config.yaml
vocab_size: 32768
norm_place: "pre"
positions: "learned"
attn_scale: 0.125
beta2: 0.98
doc_mask: true
train_tokens: 1130000000
MLP neurons of a small language model. Each row is named by its layer, matrix (up: input weights) and neuron, and shows model dimensions 576-703. Each number is 50 + 10 x the weight over its row's rms, rounded and kept within 0 to 99.
After each neuron's rows is what it responds to, as a language model described it from the Wikipedia text at the highest values.

L2.up2065:34 51 59 49 47 42 54 67 45 45 60 48 44 55 68 52 41 52 46 31 69 40 63 45 47 67 43 63 51 56 50 68 60 44 71 44 48 44 47 55 48 46 45 53 50 41 53 44 48 36 43 37 43 55 43 63 37 74 71 55 57 40 63 43 41 38 43 52 50 57 53 46 42 50 72 46 44 49 38 45 36 69 67 55 55 41 39 48 57 54 39 70 58 55 36 44 67 46 43 30 44 37 46 41 47 47 45 63 59 51 46 45 43 54 42 57 45 33 34 48 46 47 40 47 70 49 52 49
Responds to: Adverbs modifying verbs

L3.up490:50 61 54 52 38 60 67 50 50 50 61 39 55 51 44 45 47 47 46 60 52 57 45 52 53 57 49 38 49 50 43 41 57 53 65 51 47 42 52 77 59 37 42 35 66 57 53 47 48 69 49 44 37 53 44 39 29 54 51 47 57 50 57 60 57 45 45 59 49 61 50 45 62 47 46 50 48 55 53 43 68 44 58 42 48 49 52 58 39 45 41 57 51 54 49 59 36 68 74 54 46 63 35 46 49 43 44 64 36 45 56 34 56 41 46 43 45 62 49 55 51 45 44 46 46 56 69 39
Responds to: End-of-sentence and row boundaries

L7.up366:51 59 51 55 48 57 66 53 53 43 47 57 48 66 67 56 55 35 46 58 52 42 45 49 44 56 38 35 49 37 55 52 57 50 37 42 50 49 63 24 45 58 50 45 41 55 71 63 46 48 65 43 39 56 39 39 41 41 44 58 52 48 62 69 50 30 74 49 56 57 38 41 33 48 55 38 51 38 54 60 57 45 60 58 62 45 45 46 45 53 42 42 55 34 43 39 39 43 25 47 51 34 53 64 58 55 53 55 51 47 53 48 49 43 42 59 48 51 51 56 42 29 41 44 52 59 69 37
Responds to: Numeric values in tables and prose

L2.up2250:61 51 39 58 48 46 39 53 52 58 40 38 54 40 63 57 57 22 40 42 47 60 44 55 47 47 38 44 53 49 67 53 52 77 52 51 52 63 49 54 56 52 65 32 57 56 58 44 38 56 51 55 32 67 43 64 51 51 45 49 47 37 41 52 48 36 57 39 49 64 37 37 59 57 68 57 35 44 52 41 65 43 57 47 67 56 69 39 45 62 60 63 39 51 45 38 54 50 22 33 54 46 31 79 65 31 70 46 55 47 50 33 52 51 35 59 47 48 62 69 50 59 51 51 44 45 54 59
Responds to: Period-ending tokens

L7.up614:46 53 52 40 51 70 57 65 47 53 53 55 75 61 52 62 44 55 52 50 49 50 46 62 31 59 52 63 34 43 37 53 50 30 49 58 42 34 51 38 52 53 52 30 68 39 44 50 61 57 65 52 40 59 45 51 62 57 38 36 40 72 55 49 47 52 47 48 50 59 39 34 57 52 59 38 56 56 40 48 54 54 48 37 37 52 45 58 50 36 62 52 57 66 58 54 44 49 52 51 49 46 29 64 37 53 51 64 33 64 48 33 39 52 49 43 63 52 49 45 51 36 48 54 43 63 48 51
Responds to: Clause-ending punctuation

L3.up2688:45 44 47 50 38 38 66 41 50 49 54 55 49 36 60 56 38 55 40 29 66 37 65 54 43 71 44 41 51 69 48 62 37 74 42 56 42 44 48 40 62 52 53 50 38 53 58 49 39 44 54 73 56 65 45 43 61 44 36 51 45 65 57 45 51 35 53 47 39 62 43 49 58 39 61 47 54 49 56 39 48 46 45 52 45 44 61 37 58 56 70 37 62 39 39 48 45 71 54 30 42 49 50 50 37 46 64 53 61 55 40 47 45 42 42 65 51 48 49 47 57 51 48 44 35 49 54 52
Responds to: Clause-linking after noun phrase

L7.up1814:44 56 51 71 48 49 70 52 58 40 59 45 55 65 46 57 45 63 62 49 48 43 45 68 45 61 51 51 58 43 39 50 43 42 50 45 58 36 44 59 43 44 65 45 69 54 54 58 60 66 65 39 47 58 47 31 50 58 36 38 46 48 73 48 40 41 67 62 53 43 58 52 60 65 46 47 51 59 41 40 42 49 67 34 60 45 48 53 36 36 51 50 43 69 45 57 58 37 49 33 44 48 38 59 46 43 48 50 36 48 36 46 58 49 42 40 49 57 55 68 37 43 50 23 43 59 52 46
Responds to: Sentence-final period after list

L7.up952:45 57 76 47 35 47 53 57 46 60 54 55 44 60 51 45 48 49 46 77 59 46 55 40 36 54 56 63 54 66 51 37 34 48 36 47 36 48 47 53 37 72 56 34 56 43 36 38 52 42 55 65 73 44 51 64 52 56 44 42 34 75 47 52 51 64 53 51 28 61 25 43 36 51 46 45 51 51 65 62 50 53 62 65 63 50 52 49 44 42 54 58 50 46 48 41 42 34 44 48 58 33 48 43 34 58 54 61 50 58 51 40 48 41 45 54 50 50 46 41 47 41 34 54 46 45 31 58
Responds to: Clause continuation after comma

L7.up1109:35 54 52 55 56 63 45 31 59 70 71 61 42 53 70 55 48 58 43 63 53 36 30 56 40 73 39 56 51 58 50 59 51 59 59 50 39 54 55 65 49 49 56 41 56 53 32 27 31 50 59 41 34 44 27 53 52 41 68 49 41 58 46 66 60 45 48 54 58 50 46 60 60 58 59 52 45 64 46 59 54 54 78 53 60 55 57 60 59 57 64 45 63 58 54 60 56 40 61 43 50 39 35 48 39 41 40 63 54 49 45 48 58 61 46 66 42 44 55 72 39 46 50 49 41 45 58 54
Responds to: Perfect auxiliaries, list breaks

L3.up2897:54 46 56 38 64 43 48 51 46 46 46 50 54 53 62 68 62 60 58 47 47 55 57 39 42 44 51 39 49 55 59 33 52 41 47 39 56 42 53 41 43 50 62 54 43 44 54 56 44 45 53 57 47 57 35 31 63 38 51 61 46 40 53 45 56 54 61 66 51 58 39 50 43 44 52 35 54 39 49 37 51 47 47 33 40 59 37 33 31 45 37 62 49 52 74 39 57 54 55 43 41 49 51 42 56 63 49 37 42 42 65 42 58 49 60 67 45 46 39 51 42 45 47 41 57 69 58 57
Responds to: Infobox field values

L3.up1226:47 55 43 69 38 45 46 54 43 45 62 51 37 61 60 45 45 47 34 47 62 39 34 34 62 47 53 52 17 48 50 58 69 44 53 41 56 55 59 43 57 55 75 55 48 42 68 43 47 57 55 50 57 56 35 61 43 56 56 43 46 57 37 60 57 30 55 29 69 54 64 50 29 46 50 39 62 59 59 35 56 68 56 45 37 44 48 47 41 63 51 70 39 53 65 38 50 69 50 45 44 30 48 63 44 46 48 41 55 46 46 52 56 52 57 56 44 41 28 36 51 49 45 55 63 56 48 50
Responds to: Sports/media table labels

L7.up1453:29 54 47 56 41 53 62 47 54 53 50 38 46 51 50 47 64 44 27 38 52 54 67 76 24 57 19 62 47 63 34 40 39 42 36 44 35 60 49 51 69 45 44 36 39 61 46 63 46 58 55 54 47 44 29 66 47 64 65 64 55 48 47 50 74 57 49 67 57 39 52 46 48 64 55 32 68 45 43 63 52 41 59 57 52 49 61 44 41 46 46 36 46 58 46 40 46 44 48 52 45 53 55 52 51 65 28 40 54 56 56 44 60 57 50 43 46 51 53 58 51 59 52 45 58 58 56 50
Responds to: Month names in dates

L2.up1562:49 49 55 58 34 47 66 51 39 57 60 62 35 40 61 57 37 53 62 44 66 47 59 46 54 50 46 60 50 65 30 65 47 54 68 39 36 47 62 36 39 43 61 53 30 44 49 46 25 48 55 53 59 54 46 43 58 45 65 39 39 62 70 58 51 40 50 38 48 62 48 43 50 34 48 46 49 78 33 47 41 46 40 41 38 50 59 36 47 63 55 48 56 49 46 36 54 48 43 34 49 40 47 32 42 41 61 79 73 52 54 36 54 30 54 71 57 38 35 47 53 48 45 50 50 49 63 33
Responds to: Main verbs before complements

L3.up3026:44 59 61 56 55 50 46 79 44 76 56 51 52 54 37 51 50 64 55 44 47 53 36 65 37 63 58 62 37 56 42 56 53 42 51 47 46 61 48 48 49 54 44 27 56 45 52 60 46 32 49 61 46 50 52 60 57 47 57 62 69 44 75 57 54 30 55 45 45 63 62 67 62 50 37 42 38 48 50 21 48 47 51 47 48 57 45 60 30 48 43 61 47 53 38 53 39 62 62 55 35 51 41 49 34 62 54 51 55 62 51 32 64 47 55 50 63 52 36 45 49 74 35 57 50 43 43 52
Responds to: Table structure delimiters

L2.up91:50 41 73 52 53 50 73 52 56 61 56 51 72 64 70 54 39 54 53 38 47 50 50 52 34 46 47 52 52 40 48 42 50 35 50 51 58 44 50 48 59 32 40 49 65 42 37 58 54 53 52 58 38 50 44 52 41 52 44 48 68 47 50 55 61 35 53 55 59 89 60 38 45 50 41 44 50 54 49 55 42 39 55 47 36 52 52 60 47 55 47 30 43 51 34 63 58 54 50 45 59 41 42 57 41 48 38 61 54 40 41 37 45 44 55 43 44 52 64 57 45 39 35 22 47 55 49 61
Responds to: Sentence-final punctuation

L7.up2605:61 71 42 50 59 64 54 45 46 48 41 52 50 38 51 34 60 43 60 42 63 60 56 47 57 78 42 38 55 58 44 65 45 62 40 44 61 23 58 55 65 47 51 50 47 55 41 72 44 48 51 48 75 62 51 47 48 81 59 57 35 46 56 60 52 54 48 50 40 58 18 53 54 34 43 44 41 38 56 61 55 61 67 83 68 49 37 48 59 57 63 35 73 46 37 40 41 41 55 54 44 40 55 36 40 58 37 48 53 58 39 61 32 63 57 57 55 60 53 46 43 49 40 59 54 47 51 61
Responds to: Coordinating connective words

L2.up2642:46 50 48 59 40 63 49 66 51 42 50 50 44 60 56 56 41 41 61 44 62 38 67 36 34 71 56 51 48 70 59 48 49 48 53 42 48 59 51 68 34 42 63 53 72 50 52 56 53 38 53 58 63 65 53 72 40 62 76 52 65 65 58 45 53 58 57 63 51 56 46 35 54 44 30 51 46 58 56 52 57 52 64 46 59 52 34 50 54 55 44 65 55 48 45 48 57 38 49 39 45 27 57 51 58 58 51 35 48 51 48 48 62 60 43 43 57 33 53 40 44 54 58 60 40 49 48 59
Responds to: Degree and quantity modifiers

L2.up402:33 65 52 72 34 46 68 59 58 61 46 56 24 82 48 51 74 55 69 55 57 32 54 46 64 65 57 49 43 65 43 47 59 48 42 36 39 63 51 34 37 33 39 58 44 48 60 68 31 39 47 63 38 59 30 64 54 54 54 51 44 57 63 58 70 51 61 46 51 46 59 42 47 41 56 28 56 54 34 56 55 52 70 63 40 41 41 68 30 65 45 47 32 40 58 49 48 65 56 41 48 46 52 37 35 47 68 55 56 58 48 50 57 44 37 60 37 53 59 47 45 60 47 47 45 58 53 43
Responds to: Numbers in table cells

L2.up471:43 43 59 50 47 36 49 40 48 60 70 64 48 49 84 52 49 39 66 59 52 36 43 41 50 52 53 42 38 36 49 46 44 60 48 38 54 55 64 51 67 33 54 36 61 38 77 46 50 37 49 50 44 56 44 59 50 48 50 64 54 47 48 69 69 46 55 57 76 57 60 45 42 44 51 46 46 52 55 37 51 42 41 47 35 50 37 47 42 60 26 65 68 50 31 54 41 34 55 60 39 44 48 62 57 53 58 62 38 45 48 56 46 35 49 72 42 42 37 47 50 60 30 47 47 55 48 57
Responds to: Templated Wikipedia boilerplate

L3.up369:45 66 79 54 60 36 46 50 59 50 51 60 54 56 61 61 37 45 44 40 43 51 65 47 46 76 57 37 27 49 47 51 58 55 54 34 56 39 53 73 63 47 40 40 60 41 61 37 36 43 49 46 40 61 33 64 55 65 48 52 54 51 63 44 51 62 74 45 53 50 53 56 48 53 58 43 62 50 43 41 67 42 57 34 46 58 46 51 34 53 46 50 60 47 43 50 57 46 46 34 61 44 29 61 47 47 44 65 45 49 41 44 67 75 49 57 53 57 48 58 28 45 45 43 58 56 58 68
Responds to: Line end after entries

L3.up1527:33 86 53 50 59 35 61 51 37 58 55 36 52 52 57 49 34 47 44 47 54 53 37 57 57 57 59 49 38 38 60 53 48 56 45 52 58 39 51 58 51 46 55 36 45 58 58 66 44 48 49 46 38 52 50 60 55 46 44 38 71 66 59 60 52 38 62 41 43 49 45 55 62 48 51 55 37 33 59 43 54 42 66 52 57 57 63 68 48 67 48 56 44 62 42 30 46 65 53 38 53 41 46 56 60 55 73 32 38 31 59 42 50 45 41 56 57 50 42 60 45 60 42 46 48 57 64 58
Responds to: Sentence and line ends

L3.up2520:51 58 52 46 45 32 39 48 49 38 45 46 46 54 50 51 46 45 56 48 46 65 39 36 62 59 52 54 46 55 50 56 74 36 45 60 46 63 48 52 56 40 49 44 45 58 57 50 40 23 33 43 52 52 53 64 49 56 57 49 48 51 48 74 48 33 56 36 49 52 61 36 46 70 53 51 63 51 54 56 43 59 50 49 51 23 58 52 35 43 53 53 75 60 62 46 57 57 50 59 51 35 54 72 70 54 58 37 57 53 39 54 56 50 56 68 50 46 43 50 51 72 30 58 55 47 57 37
Responds to: Table row starts

L2.up2876:32 66 48 49 63 68 40 49 38 55 45 63 52 50 64 48 31 36 47 54 52 58 52 53 54 62 46 52 45 53 51 51 44 61 41 36 46 38 49 50 63 36 55 46 51 51 65 64 39 51 53 49 63 57 44 63 55 63 28 43 55 56 60 45 52 42 65 48 56 50 52 51 56 61 30 54 41 50 44 50 62 38 45 32 55 58 46 47 33 56 43 45 22 52 48 35 48 47 49 55 53 51 29 45 46 63 67 63 45 29 47 50 69 63 30 52 54 57 43 76 37 44 42 31 52 57 75 45
Responds to: Line break ending record

L3.up2371:48 58 42 55 42 59 61 62 47 59 48 49 48 65 64 46 41 41 25 50 61 42 42 41 37 59 46 55 55 47 60 71 65 61 61 52 57 32 51 58 33 31 68 32 50 61 40 57 55 64 55 43 55 56 54 64 55 64 62 64 51 69 75 55 65 40 57 54 62 59 55 45 56 54 44 42 56 60 50 44 60 55 50 33 44 48 42 58 56 36 31 58 57 53 59 27 56 45 28 48 57 44 22 35 50 66 38 58 58 44 42 56 60 57 57 53 36 19 55 46 47 55 40 59 35 44 52 32
Responds to: Linking function words

L3.up73:41 60 42 63 71 46 43 34 28 50 49 45 42 64 66 62 55 55 58 61 50 45 59 56 52 61 50 60 31 41 67 51 47 51 50 32 52 60 47 50 41 48 56 52 54 39 48 68 48 37 50 58 40 52 38 53 50 58 52 42 65 40 58 44 54 54 66 68 58 38 41 49 67 52 43 48 41 41 57 41 43 43 60 22 47 59 42 66 52 46 45 52 45 48 65 43 54 53 48 49 44 27 47 47 51 46 59 39 40 33 19 48 55 53 41 59 53 41 48 84 47 43 58 47 59 59 59 40
Responds to: Numeric digit tokens

L2.up1227:55 54 56 86 43 60 57 57 45 41 44 52 46 39 65 71 53 53 52 57 33 40 71 44 58 47 49 45 25 52 50 51 37 55 42 52 37 61 45 48 48 63 61 49 39 43 44 40 46 40 57 58 53 61 40 50 46 55 59 47 46 46 43 51 62 35 61 54 57 44 53 28 58 41 57 46 47 64 34 51 53 54 54 30 64 59 46 50 48 53 52 84 61 44 60 52 44 50 61 47 44 28 36 56 52 60 58 30 69 49 48 38 70 50 50 56 42 58 46 59 42 52 52 39 38 52 59 43
Responds to: Year number tokens

L7.up1172:58 41 49 61 59 36 56 42 41 41 56 52 37 51 53 58 54 35 48 41 69 57 55 44 44 32 34 33 45 64 62 44 41 37 37 45 33 45 69 48 57 48 51 44 48 56 62 44 40 70 46 42 46 53 52 49 63 39 51 44 55 43 54 49 54 40 47 52 53 51 66 48 53 50 46 44 55 48 37 60 43 43 55 71 40 50 48 49 58 43 56 41 61 51 69 47 31 51 46 41 61 43 58 60 69 54 33 35 57 67 49 48 52 35 53 61 66 68 43 35 60 46 43 43 44 58 57 60
Responds to: Table and heading delimiters

L7.up2869:34 41 67 51 49 49 52 66 35 47 53 56 58 64 56 57 39 19 56 61 52 40 53 41 50 51 41 41 36 50 48 47 38 49 51 38 66 61 48 45 38 58 55 33 70 47 58 56 59 35 46 80 37 50 51 52 29 47 43 53 68 72 53 50 56 52 46 50 49 58 54 47 52 50 33 50 62 51 51 43 68 55 56 37 52 44 49 60 49 55 36 58 36 44 51 55 43 47 54 52 53 61 35 34 55 48 35 57 40 60 60 44 51 63 52 57 48 38 41 61 45 45 62 41 37 56 56 45
Responds to: Start years and date ranges

L7.up967:40 48 59 51 62 47 46 69 57 42 39 43 57 61 29 55 58 56 60 60 48 60 31 48 48 59 45 40 37 37 48 57 46 45 54 25 49 55 50 34 54 50 57 39 49 61 49 67 57 55 51 54 32 64 36 44 36 60 61 63 61 55 56 57 64 49 67 56 59 26 51 62 32 45 54 48 64 62 46 33 56 54 44 39 44 48 58 62 42 70 68 46 51 51 55 52 37 53 77 62 31 43 22 43 48 46 51 40 47 57 42 51 61 45 49 42 36 57 49 48 33 69 52 56 56 64 59 43
Responds to: Table header separators

L7.up2669:58 55 51 29 43 45 54 37 47 27 68 52 47 45 44 57 56 63 61 50 31 58 57 58 58 40 44 58 24 59 45 49 42 24 23 45 52 50 46 65 62 37 53 30 51 43 59 42 53 47 65 56 61 44 48 43 54 57 49 77 32 47 60 63 50 37 65 63 44 59 50 42 34 76 53 43 52 50 42 56 52 53 44 46 57 40 56 56 45 36 49 52 45 47 61 61 39 42 54 49 69 49 34 50 57 44 67 52 50 49 52 60 51 52 43 57 36 68 28 38 49 56 44 43 69 62 53 45
Responds to: Event and category name starts

L2.up798:38 49 50 66 37 44 50 50 41 51 49 40 43 61 35 51 50 45 47 35 50 59 44 55 55 57 66 48 44 42 50 62 63 39 39 34 36 48 50 37 61 51 56 55 50 54 73 46 23 40 47 50 55 49 39 58 45 45 49 40 57 62 49 62 66 55 73 43 47 41 74 41 44 46 58 45 52 43 35 50 61 62 59 50 39 50 52 56 50 46 52 62 48 60 62 43 46 54 42 51 51 56 37 51 57 57 56 33 55 56 54 42 50 61 58 59 49 52 64 50 45 51 35 49 60 71 52 45
Responds to: Table cell separators

L3.up1207:67 55 54 79 54 59 45 47 32 55 34 54 43 61 73 52 57 52 40 56 56 39 66 65 57 47 46 30 35 57 49 71 39 41 53 44 41 49 54 50 35 61 54 52 36 52 39 41 45 42 54 48 48 49 34 52 44 60 57 56 41 47 41 59 55 51 59 58 46 41 45 59 48 51 56 40 44 39 43 46 45 50 59 46 50 55 56 53 54 71 46 50 44 70 63 49 52 47 65 34 31 42 54 43 53 67 49 53 50 48 49 41 56 51 50 47 48 44 43 53 40 45 55 42 75 48 64 55
Responds to: Years in structured date entries

L2.up1695:49 46 63 66 41 44 61 46 49 55 46 54 56 40 74 50 57 70 38 45 59 50 51 54 57 59 47 47 40 51 51 48 47 34 36 40 62 45 48 55 58 49 51 69 45 36 47 41 69 59 51 27 47 48 47 49 51 48 35 51 46 54 38 49 53 41 49 38 52 56 48 40 48 62 51 51 67 70 45 40 34 36 53 42 31 48 49 58 20 44 64 56 37 43 44 70 56 54 47 41 48 54 61 47 44 45 50 66 64 54 41 46 51 44 33 52 54 44 56 59 48 36 44 62 48 59 48 44
Responds to: Generic head nouns

L7.up2226:30 66 74 69 51 60 44 60 50 40 35 46 65 42 32 46 61 38 42 56 64 62 45 43 43 54 46 22 56 51 60 54 49 26 57 40 49 59 39 34 67 30 52 18 54 44 43 53 51 56 44 46 39 55 40 44 46 54 58 36 52 50 47 51 53 56 59 55 32 52 72 57 48 54 50 36 44 57 69 43 44 59 56 47 40 49 55 59 63 71 60 53 45 37 39 54 55 57 54 54 53 39 49 44 47 60 59 53 55 49 50 42 44 55 41 52 50 56 45 58 29 48 50 54 52 59 59 47
Responds to: Table header row

L7.up1911:41 41 35 60 51 45 56 34 38 45 51 46 60 58 47 57 42 46 39 29 48 53 61 46 69 53 22 49 56 44 87 63 46 59 56 44 52 42 51 40 52 68 64 44 70 41 64 50 46 42 55 39 49 63 34 55 38 65 69 45 38 53 48 61 74 44 57 47 64 49 50 44 56 49 55 39 84 59 46 34 60 53 42 53 43 47 60 68 42 68 62 43 42 46 59 58 33 53 36 40 56 51 37 58 41 43 53 57 58 38 37 43 46 42 45 51 42 48 49 71 46 40 37 40 48 55 54 48
Responds to: Last cell before line end

L2.up1238:46 54 46 36 62 44 45 73 42 56 65 49 51 43 70 43 49 37 60 49 70 51 41 61 52 48 56 63 47 41 51 69 68 47 44 64 59 62 48 36 49 37 71 26 65 62 68 51 44 48 33 68 49 45 49 51 47 74 39 35 46 44 61 51 40 57 65 32 53 51 66 60 52 53 40 47 57 48 57 44 72 44 37 50 60 47 40 65 47 57 29 57 49 44 57 47 48 47 56 46 40 39 55 62 45 40 47 62 41 65 52 41 50 56 44 63 46 55 53 58 60 63 39 56 55 49 54 60
Responds to: Table and infobox cells

L2.up2654:48 41 36 50 54 48 23 62 29 46 39 60 39 58 44 44 29 45 47 30 46 42 25 44 66 31 47 55 47 65 44 51 49 57 63 49 61 65 60 30 40 63 66 46 55 51 51 37 51 66 47 51 60 71 44 68 37 53 72 42 66 57 48 62 65 51 45 36 57 42 48 51 43 44 41 49 61 54 48 44 35 49 57 39 51 58 52 52 38 40 36 61 53 57 57 37 68 58 49 52 58 28 46 58 42 34 51 35 57 60 57 34 44 54 45 75 65 34 53 47 63 53 47 54 47 59 51 57
Responds to: Table labels and predicates